Weights of a small transformer language model.
Size: 19 layers, width 640, 10 heads of 64, vocabulary 14938, 135M parameters.
Architecture: LayerNorm before each block, biases.
Training: 1073M tokens, 8561 steps.
MLP neurons of a small language model. Each row is named by its layer, matrix (gate and up: input weights; down: output weights) and neuron, and shows model dimensions 80-335. Each number is 128 + 24 x the weight over its row's rms, rounded and kept within 0 to 255. Numbers have three digits each. A neuron's up and down rows have the sign that makes its largest values positive.
Before each neuron's rows, "raises" lists the tokens whose logits its output raises most directly, leaving later layers aside.

raises: "id", "ox", "ert", "ard", "iter"
L16.gate288:129136107103133152139171059115133118098134128088139117131144154108114180101141140149178154100132116125100113081148145092108082142115142132114124128106179167139130099108152150138128125136134118117113124147087146162131106124053121121115156157182144094196128168140105129129105122143121130126116177114128108121138100150133087165138125111091146135135132109167144165134151149135119094144126125108171141150116124104104166143119139132112151104144127111158110137140132134119126111113163137121161125134129109145091125121072146161104166162120182075120111113100120128085157125106154120117124137130180102091147094147146154130114133124078097129128111117145115073119115097122103105160159113159126117133080145121105108144115132145174146126123100131126088155135133121137123136081116136
L16.up288:132130155146144167135170088121097123128130152122153117153097127127170116127119111134119146140152115119158150117114149116168129132076096131134111153078103123108124079137127111126143179157094106105127151091074119149150098112087131176115168123152145153144102105128143124142097071107124126080130173121136119165146118121126111076096133103125138126155112102126126161150160142146117163135134151152161100126110105123092093147122116113146077088109116122121142118106141106111144100112119137131102132113158087131139062135113093154145134121122151086108134105124126124135154124131148141161113158145145097121130085140115121127130146122111165112154102140162101125138135100174168140142081117122090113167117137146113163128141109162110149126110156178089143136119115122125130146113140116
L16.down288:114120086136149112106153108142117121127121153134151107105140095092147143141132126109144098146141121114129099111174134125079103080156137147144132169109071116107133122055163135126177150113116135149132138114123085116103132171130132086155167136132078180105093130128091085121173129127136119126110129143080139147140076138132141106114068104135076130120077134162129146149101098128097122138126108067131115170097144108119133107123117126107117139125135162166128160141144128146174160127124170132140154107111136131113144112148147133128107116132136138087102119147119132118096148136139149129137133114164122133085116128093152124149130164117122059143120101141141105134125117119114108111097118112153121127097147093151152130161124160157153102137151116078140122154128140114124122132117146

raises: "ished", "ish", "t", "ited", "ishes"
L16.gate827:091151103114123147162155107136153101114125138119149095116124141104149103091128185112117123161085112150139174113120130146151170166102083168083100154154119153130182113095154100141117162101108126117115121154120167130147146120128135137153175121110119141096223130149163147165115121091086141141124122141124128110109113162103129124132103101126104119149088131114141138152124141116106148144137150147154124145142156099147106137145139127128129155123153118102168104100156088119127154117125161156136134140135126125146124143064121133151095146102114087088137151095132116123120135075121132136127092121111139127111107122109144146105101096147113153125136113162146110147123141115120172137166133095154158116147162084096125125143141176114176125102121137146119135114186136117109120116143103
L16.up827:126077137102147096142114139109105102135113157131125130124143132085133132158122128144147142122125125138124139123113138113113128114154130108142098136111147142105153160127160105109105134132122085134144136106083086107133122141121105148152132139135163137130164117109137134112133164083067113128129105118152130174090144115137097173134120100123140110147149103093147145121079082143125151127110122138140106113154119158122100116141149135149118160109116121188146135118139116135184163137145130110115108124155116086115105137147083149151167151166109106159081143124131073099121111142131133151162129094132168098100093125132170106128117124151119131154091124165121132122126135153151117157173108099134146132122115091155089121134157152157170115141120123124148144090134135091130117102147098
L16.down827:126128104142129121139116101127092106127124095138110113124108113153120169145152135132122175136102134132166171117171141110064150134129105078156122123162102153117132163112173092155120154150091102153116127115112090100168177124074107110191135135113148134136128129080094148134119121105124162166143167141126111096152124084100118131133091154138110119128115139112109146164158147128090103117126111142114020075127134127112112168135132087139161115133112103158131119094092153116095096153118119086136131147140110081154113142147102140120133137133147089064129118100168111138102123156140136120112102126147150137121147091098155103071125159144123095155117107171084092117144146108138162142121145149165112123129134108116181136135164150132136126144147106132136120084169118097106131128125130

raises: " Blue", " gr", " Green", " red", " black"
L16.gate369:122099161102114104172114179152123141100131136087134139123154096116154137133093123080109134099163137127133130159095139118095133151159144161173153140163126125090160121111110150136148117116141108123133117143147132113123130168134089116098136172134083155107103088132086095122113115166141086109134109143101150150150134138159131141126127181109112105110157149165142127140127136146099146120171111104142129140111139099119107132126101127139146147139157171141126130150164155123081130128144119125121160135126149141097099097132131112157169147094110098101135152116114151167089134108155145133105164120123107133126155072104105153135090124144158099124135155168134125141131123133100129104141135140145138160160138092122111124197157162153114155141154143112128113129137133148115135155127112
L16.up369:159140137100108103132093149155156162103158143107160127074187082128131127104106129064105128137144130112151145120113173114148122129109158114151130133104101118118123141134143138125159117121130109093085107142114162132151121135115103105126136150121097150117117093134117111127161095162139078090132112122096150119150143162156074126132128123118118070096146154196137093129143118157094145152163122131125121162129090081124103113119124095123154145115147156115131118167136158132066135114158110130116161146145130133099127138124133126148174133081109092160144126107130161153081113097113127137128135137133147137165131132136111142120076141144133114095154097144118124154134126084120132125132114152128147141150124136127126126167174154165106160145112116112134150154108114149156129149123132
L16.down369:139133125140123164168160125102098117095137154134148136162146131122153134129130126134134178124104078080105080124116114135178080127151193122144120146119101136093084159140112102169106173078174097086165121090087103135111165172130118122146157148143076140093119102171096117118121125175150107129145089151045143125144152138143174119155150126116123157114135156156137133116131166159114147153140156135172179135090094146114117141126100066142120089157081171129165123124147097144120142125114102156142081152105125114099111089098164118137109144123119146131110154111154118137156123113081104121111128173133139148145143114119087141123106159151124112133099128159096122157146127106160105107161099140128130138133138112120124134135108084140089114092146126110146143144103135100156112132116124

raises: "age", "aged", "read", "act", "ages"
L16.gate290:093139126174105114150120141105193132094075154156110108144131168114132075179090167119112138141156147108122132124144106126147132119128106145108100129136120092143164168158104151151122113067109121154121167132107118133085135090152164134093153121170113116140089160120100125099122113095135129169116126090149107157114182133105136137102166070120136069104113121103147113119092132124156114181122122132151189133146180132073132131097160122130169120136132151125137123141135145115150171135113129139148137128146133143124134157121129159135132124151152109127113119123154152144156173121102157113113179124146137127123118104147150136144144106183116134158161121132159165136147181112110114159120132157089116118121162139109123138085155125133094142129135126140127113125110130158101082101102130
L16.up290:111114106175131102108126152145194142131134142110139129110154150138097114122115159166123158150124121136129136128135142152127098150097086090073107154175126136159140161147091120155159090107153112154145132101145105102099110112149098105113116099165101109118152091140142151130077140115139132106110117099135107123120076116136149166113096143167160112170133127160102129130126120103135091144144105139116106173109131144119101117117144137142126194143118112134198134114125127095123117096152160106126084138152127123126093145150103138168148130129107151181097161095138114124144157148100147157132148091086117145129097144112130089126135135136102113158151139096106123167153111111125100151161145111105104123081114107115119101129114163109075147138119114196137151147143142148137130122114115
L16.down290:154128129122117133150129141158145149111127131109129142101136142150140113143145122138163176083113146116152100127118118170157143148111101158175088128125124126098115095124089084111130141131147152120122107137114147094144153113125172100117105141133105118142121141138102149128090112134122107119081147143105159098110115169140101161115154159132113098149123082120135076138119103084106112135126175149140032048122126118118103155100100127127169119126132108147116152132098127134110138148137114107111128170142092132140164096082084135114084134139126134091129179132136111122158145130128161076125110158162131111106147152125119139140107129129101086151124167156173107121115143118140122134119127118154132134113116117127102084107129106110121132122132119128129133067124177146149117148114111

raises: " players", " matches", " player", " tournament", " teams"
L16.gate1798:141146145132127126134103122136128104156145153129115122145109122109150154134117113140136140113105063122128135149104127110077114147141133113176100166152096135141137116113142109142114142121153136109101139154157176110117143167133102126130173107132144117126149121128117151129139143174116147090139095119141133153097124111131152098141072128136159188069085132138106165110087128170110118125124120125141093090111119144154128130123136075097108121122107107111149137147125170090157162144133147152141147125139124148142146131142165115104124106119157138144138148134145135122125135107114148142127153132127136101123120141106174091119143134089102117103116116108163101159086136124129122088130122135112092153141152166137141097147167125150103099167123103179122138129176154149134146131139090
L16.up1798:127148131150123109102128145125174117121136100130119130113117070128114129154092144115150133126121122153139165106112129122217122096139181149102127141086125125120174128149177149136121112131078098132141117123103127124101146098144112097123125103131099112109147097164106108138082117104108119120112057125133140150108099146102149120121147145155080092151150154154136096154143137091126117085117094127107069162112116122084105110143138141152170139115123138129076129144127120099115100090115108148153150073153138178093122132173165124142111196098124142144138149143109105139149129142118131125094155139153111169127140141131126146132152121131118147090138116116149171113170117092143105136098117141109157119141129117122147124115133114149099119178123127141127102146116146129142121118133167
L16.down1798:146139125110119111092129133135094136147122140135139124135102158124153140090125090138129114119096111119106129155103122112115095153113116118133092118129108155157107106112139103144110135134175126121125140128141149107103129158137140169104146158177154136125064119135151169074151144171114104102125143101127090109105127133109157116117119130136114133051098122141118168127127119138126127147174158151111099071079137134165145126092119097122086088161102110131150085123128172100133153119159117112108117146126132098158161137156152098110155115089146123132144142161133125136104143102130129144156131123098139147137118130127146100123120116109099134102117139106135093157111173141114127098102117116120075171137128139120123101113126147112140138172123118172104113099160155111127171138136076

raises: " Road", " road", " grade", " highway", " Route"
L16.gate1566:160104070101145143092092148122118073104145149104142111126116150148198159116121123146139123130119147120120141119129112088103097156187157124087139172127119120147133164098131137094124129188137121129177174144109121188153131130171154165107142141129115121125100122127144159137135122093131094177131119118123132089153134136097093126097153171171118161145085122129157174133111151116173166083148142097119110139105153116128116164134177111115167089144132135082107147107122096154130145161144102182151139103127125144155085159136160141147140141165153115146120182130132118154133114140188111109126148149131114142116125068142091152137145165147119115132144142102121110128157145132174127076101137114170090096119105138120129164093125134114163101141145158129123116108117125136132106163131141
L16.up1566:142117117092101159181104117129144115121138109095130104083129093143111148128158147125131140116137137165135143144101093131132123145155132090071086180144139131158115160137121132114122121142148144093057145139121159147123110099103074160107198168115117141120154109153122136167112100118188072087125111118126132140155140116093148164109146143128160108141146108132134107180148124092178154115151172097103075123102160162152097153108146132097124116141168134108128163120135093129115104131160161105146071115115166121136113124125154121159129179150104115134123125150100181145145134140182096077141137165158136135122128128136186134133147124116144115107125160185165143102158097106139147090137100116134142116158129150125132156112148144116130140152146132104099118128158148141129119117107170
L16.down1566:135136080133168113142100110130088112134139102153154143157168154126173112126093160160115108101151141140087138100129104141163131093143147126127127118153115129121139123048102129076139141127125135118119154169134127146133112101128149133139153166117140185122086139109161121113148138107119183129135108117108092113162140144146100142101173127155135161136077166113183171105125101152118107117111195110130116121101106114119134107103110153115128144129134078147099142117098118124095121116115112125106115129108098148158126131123099168124090101130136169130124130104146141144131142147099154128096123117107132118121130086142133133124145180150124104127122148133136127145070159130150114127125172181151150116130126137100127135110093132110084152113092096110113132144073100129141124146133123

raises: " awarded", " placed", " listed", " deemed", " renamed"
L16.gate2450:080114108148130139155081123139106088154101134119131170149137107113122136136121136146171188145123149170136151161094118146109117118131089170131104123101113106107116143134121110172128111130099145150073117162161135105130167091138099124091087144131159154148143125147151130090123162172141097112112170110127169113092126130128153127131105159140130096099144119130147091086162116124162153057105180127103109108114142123144155087124082100121109124163147117096122130119119140119116173166106145152143136139162118109118139133120132140125112151150123166150097121075120144152109122115139112158102118174111131080118121144102129136103137072129156125114119074127127167121121174124125133108143129115127119136127079156124120086159125155108129146146139166116087155121152121130152147135120128
L16.up2450:096080078109150166106126148131146143117069126134120134130163116100118097128107106123168159133159129137120126146143159112104137120178097146126095125111055144150129098145152132169115176152130163135112149150131144100168126121119055089093095187150141144107116112064135117124149148161151123100145136153151136111099092125135104182158115119131169134099112116124148127129177105092181102071129146134129107089130151117137144122122142134198135118158136124122140146143112132122162153166119127118100151135127132114148109130173102129080130147083139146160143139124117134120107147086103147131148107144154122131098110098078109158142145131155172128126118120112098086170188136133140142126135126130133157167140132095089148099150125138157105127178124169125127149095123162137160148141090121
L16.down2450:096158156128093132123147078159118113094105163130129093138134124095126099115117120128123166134152086140094062138127143150107087142125124156151132144084133114135110111130132116133149129099077127119130139137162163112111173155121147104100085132109151125102167090128128132134099095112141126150150144142101133183164129124147111127180136172126154105117115126100127138128114079144144147109100140133121143146105080185157151131156132106126114130132143135133130131112116113158125143120163100110129155137129132114137100094114136103154139098129133129161135132114201133115134170100098105129113142163129168125095116148118109072165122092124144100164126113158180137126097130113148145131158111113139134160175124141161128127095099146076167153162095174067106154160162125135136151117136133

raises: "s", "es", " by", " when", " during"
L16.gate2349:132130134102130150131174110090119117185120123165122129135127136147104127150143189118088125127142158144116157114112142144124165106158087151172144144118126110155122154129148129080102147135159115116155089133166106117156133105137149153177137098086144159154128128165191136136127128129141117109136108091135134148140176086084127151117111106156101114088126095139148127103172146141121124137129144135120148166108155144073150145127143137137122107119158112172126114153102116123134148144127121119135155071130177143145109135103173156132132113118150095127130130116108105112145139139128160146103145131162164141096129133143137145172088143136124116154109111173122084127113106124118119106141128095132149136101065131093105101140097163112082157104112167150179122149102149132154153127144139
L16.up2349:118105109090128159123122170117119112133110131142146090081139127107099125093136135126157106118153131159147144124115169148153127165126134109159134129121130112158129192118146122132112122078092112102093108122164081110121157118135110150179116106077151101188115097147106152127117156137130136112128114074103152084148164121129113149119109086139123152083124090132108113093162139134119121120093115141131127133109130129138134128137108158173128164144131086133124145134127107110118131113102188129166087100154142133141156104122175121149205106114126143120165116114105128094113113076118180125121101132173087099128152132073131160135109137110138123130159139130117112162113143103101156125105139135065146110126084086118146100173156138151071117139145155130162154165128125151111113113132155
L16.down2349:161122116119107084167129147135134129098124118173146134140102104160158160150159139136092144163138120171140085084107132121232098109170064142133126073137115109151143078164120128156107150136125170074138155121130152121147149123140138121142148103127103126123109128159135113099143090084121099166114160110149133128116111104143108124119118141069098154134147111160132146101115131139131104155148124114145089157127153133091100160112128136111102132144146076075126130131106132127109118126198142112162122112140131187139135170166157122157122127099113131129161106138125138173153150131194110129084126125117138131130168142137123113122125053095148118144185130132097147161079112136144093161101068113146138163144130175145120129120154140172160119158105119108109107122131126147139132141147110

raises: "ative", "elt", "ities", "ality", "ura"
L16.gate137:116123116147107121137147125163087094075086142109138093155123138167124116112133108097125127151184156134133140119147162123142124143176120142129136134142122099123147116137134134096169100111135116137117093133139144130117119143091161109102120081098147125114132141124123125127145118135102130107133137148121159154131144150103121132161126145138150125109084115146118097094089143129123108180090098102147140129108092123097165114139094165149129143070149158117142123160126121093138118144099145162175079098128109154094128160130159123074153140163113104141113069081138151139150083115111131145116121159154126140135128144122172132101097128100044134118125091151144150151078143137143157142094132164207140125146137134162156107117115169163089100126091138116149119121109145126106158135167096
L16.up137:149148108135141135103114124152154128104075126089081177157125125138134092131134096085119160169098152128136100148128136123141136120133141124109103132102101070137110155148124118171185166126115115129098135152137135137108069128117146128123129140122129139099127130128133165119125127128114149111136095109130127119124140167096141147135167148148158100110090122109142134130146128119130168126137086143129079147135120172102126080139065163112131164135133108120137100072135132130111126149126110126139111134064141136134133132138155135112165113124089107165128111092095140150142130118142120154133126112113091125098091128143154146117137086118128115138093105122135110162106129077142128107122111122164156132188127143140165119155128117146107089137127072141141119189174102134116117142123139
L16.down137:125141129130137108096139099104137172140124116164078100097148080103132096116174143139095125106135158155111113120107134067100105162142168170144130143116143129144146128101090127107153140106147127147139134138089125119112120107108110103110108126133123117123121142101137142122085163105123108109144121131128134117101139135145129140101095158148140148117134159129150124136138142140095095142140112120129073080134137130111132133148125121105114118161109118133124142158130137160108117144132133138143123116117159112087216164132119136128132159148104131148131103093155149111185133159143114112151091153097088129169131121143158116116179154096097168115135079141155137076138126141147128101129150134110127077097115115152126092125117091155116137109175122152113121097149160180108128143146158

raises: " performing", " attending", " meeting", " receiving", " at"
L16.gate1597:078125125162159142133122117080118129107133140130104154111108116087157107141110106105125185144120140156094147164179107110079109091126172135137109084124106126174100158080127159123112156125138177047153121139112095128139150132134105133131095088152170155174099141122159074098139120089139155100100133116120117123139151144112176121106144122146096104140151069141163068095110119123141135144118133152114184141091104131124081116135121119151134139129165119116108105119105135101160074061162144138146111124105129110172163096123111117115142134140148130119122130135111109117095144110127116111148133138123171162127123129125109147100134135064064138104141136174142118090142126156142098112117133089113139089124126126090126112187123116133142186177137143102145186117117135108160086144118152
L16.up1597:131142132093163134110155144140083149136136122122135158117117110091128109159127197141119174092133112174120082184165148158116126128120151107138151175108146095154140161085134193159128129158153137105154154121157101148156153110153122151107136109170182174134150119169121099146180125114169123142130140153112144112140126150139172113141137110127068125154111100163112170139103104118111139136127145151061180131118115129129127137153145146131123168138153146106099112106119157143114114135157163107139079116115155083168148142106138121118123145161102107113125122133142133119142116133130135104124124117148113107123165113089110135174112139140140121086150146130153140121132144115141175136134146092108121151138150169117158160109129155100096119164161154150131114109117120082139160134130152
L16.down1597:136118116150083097117118140136127184137124160105089115152106110133104174106135126137126138143120143147142110134135127076180132112143181115136137113136145106102144181114123161129122107120122141129104113157139148107132118155113117117139101113101121129173180137127094148152146069110113111145071140088129112133127150133114176091116141156133134112117091131115109127104122146139137156101139126145148056177173107149140123102116147104129122107142093127141179101137149148150111121135101139187126159112148115118179155111139080091146154169192166138120137148176103133128117132098116125123143081110126153118139161121106136157151117138154145103152155137108123091107151114113136084109142122137115142113126100134108124127150085118160126120184123142154147141160141155117111182113152144

raises: " out", " away", " home", " across", " host"
L16.gate1616:142153096113090124117102131123162103111157091136126160106136135124146107132131117152118144105130136123179129141109146127119119130138087116132089169175137120089173129102112148099135111123122175099123135076131185134136127102150134140136131177131140143124153134131130137142098120094114143162134122161095126153157091132112132110118131104116113123092142133166119158121163145147099139140119161119125121096106163123099143122089091096112136167137137138123160102090115121150108155140124118112140141128149121132150146138108182087150145082134165115073126138143077102114126146123141134126141122127142113111105148131057088119187106117131099131125097070137114119167104089162168156119107151095114165134141141105129103124155161162077104081142146120093124086098106133076141084132163153
L16.up1616:143169142163111125141092129133137099163132108102070152127122126136130132156119146143112105145080093133152119128110127155145144157117139142111137177129116168104133163100097134107123128124090123119141128139116181108146123147118096140117111164134102138100106126125150143120129136125117119157115113128169131095149129138145184145160133115178146085135163130153151163145135112113104094149134166108127134128081073181143127109120098137176158159164135137116094061117131134156142163154120098108157137163115112141130131093109104107119100102141148126154123132108070148154127206120154124094108129143095088131143127139112093123121111106147146149137125119150123108169102123166160153122081120118170131144101146163083141125104162127130122131167125127144138142109131109100123137160079181
L16.down1616:137110131115144144140118127117126166130157134169144130089109138113173144139109133124115120134117125154087147137107162117096100138156108110150121100114165079110120110125126188106116137159102132142173088140128170171162111123131112109090154094103183125127132101153137133134176128116098102137121131157085139149136113143130146159096132107131151139104126141164139135119112120129129140118187149135128133109160136118139092162134128134089173144186116149103148155206143122109085119145133130138122160097134181169153069114129171113132118123147110177124149148129138133120139117147176155129108110110168163133151104147160133145171177108138081087115113119118129138126137127155121119126133143117122134154147131146129109101118130138137154104124119127156144136161159142106125146098111186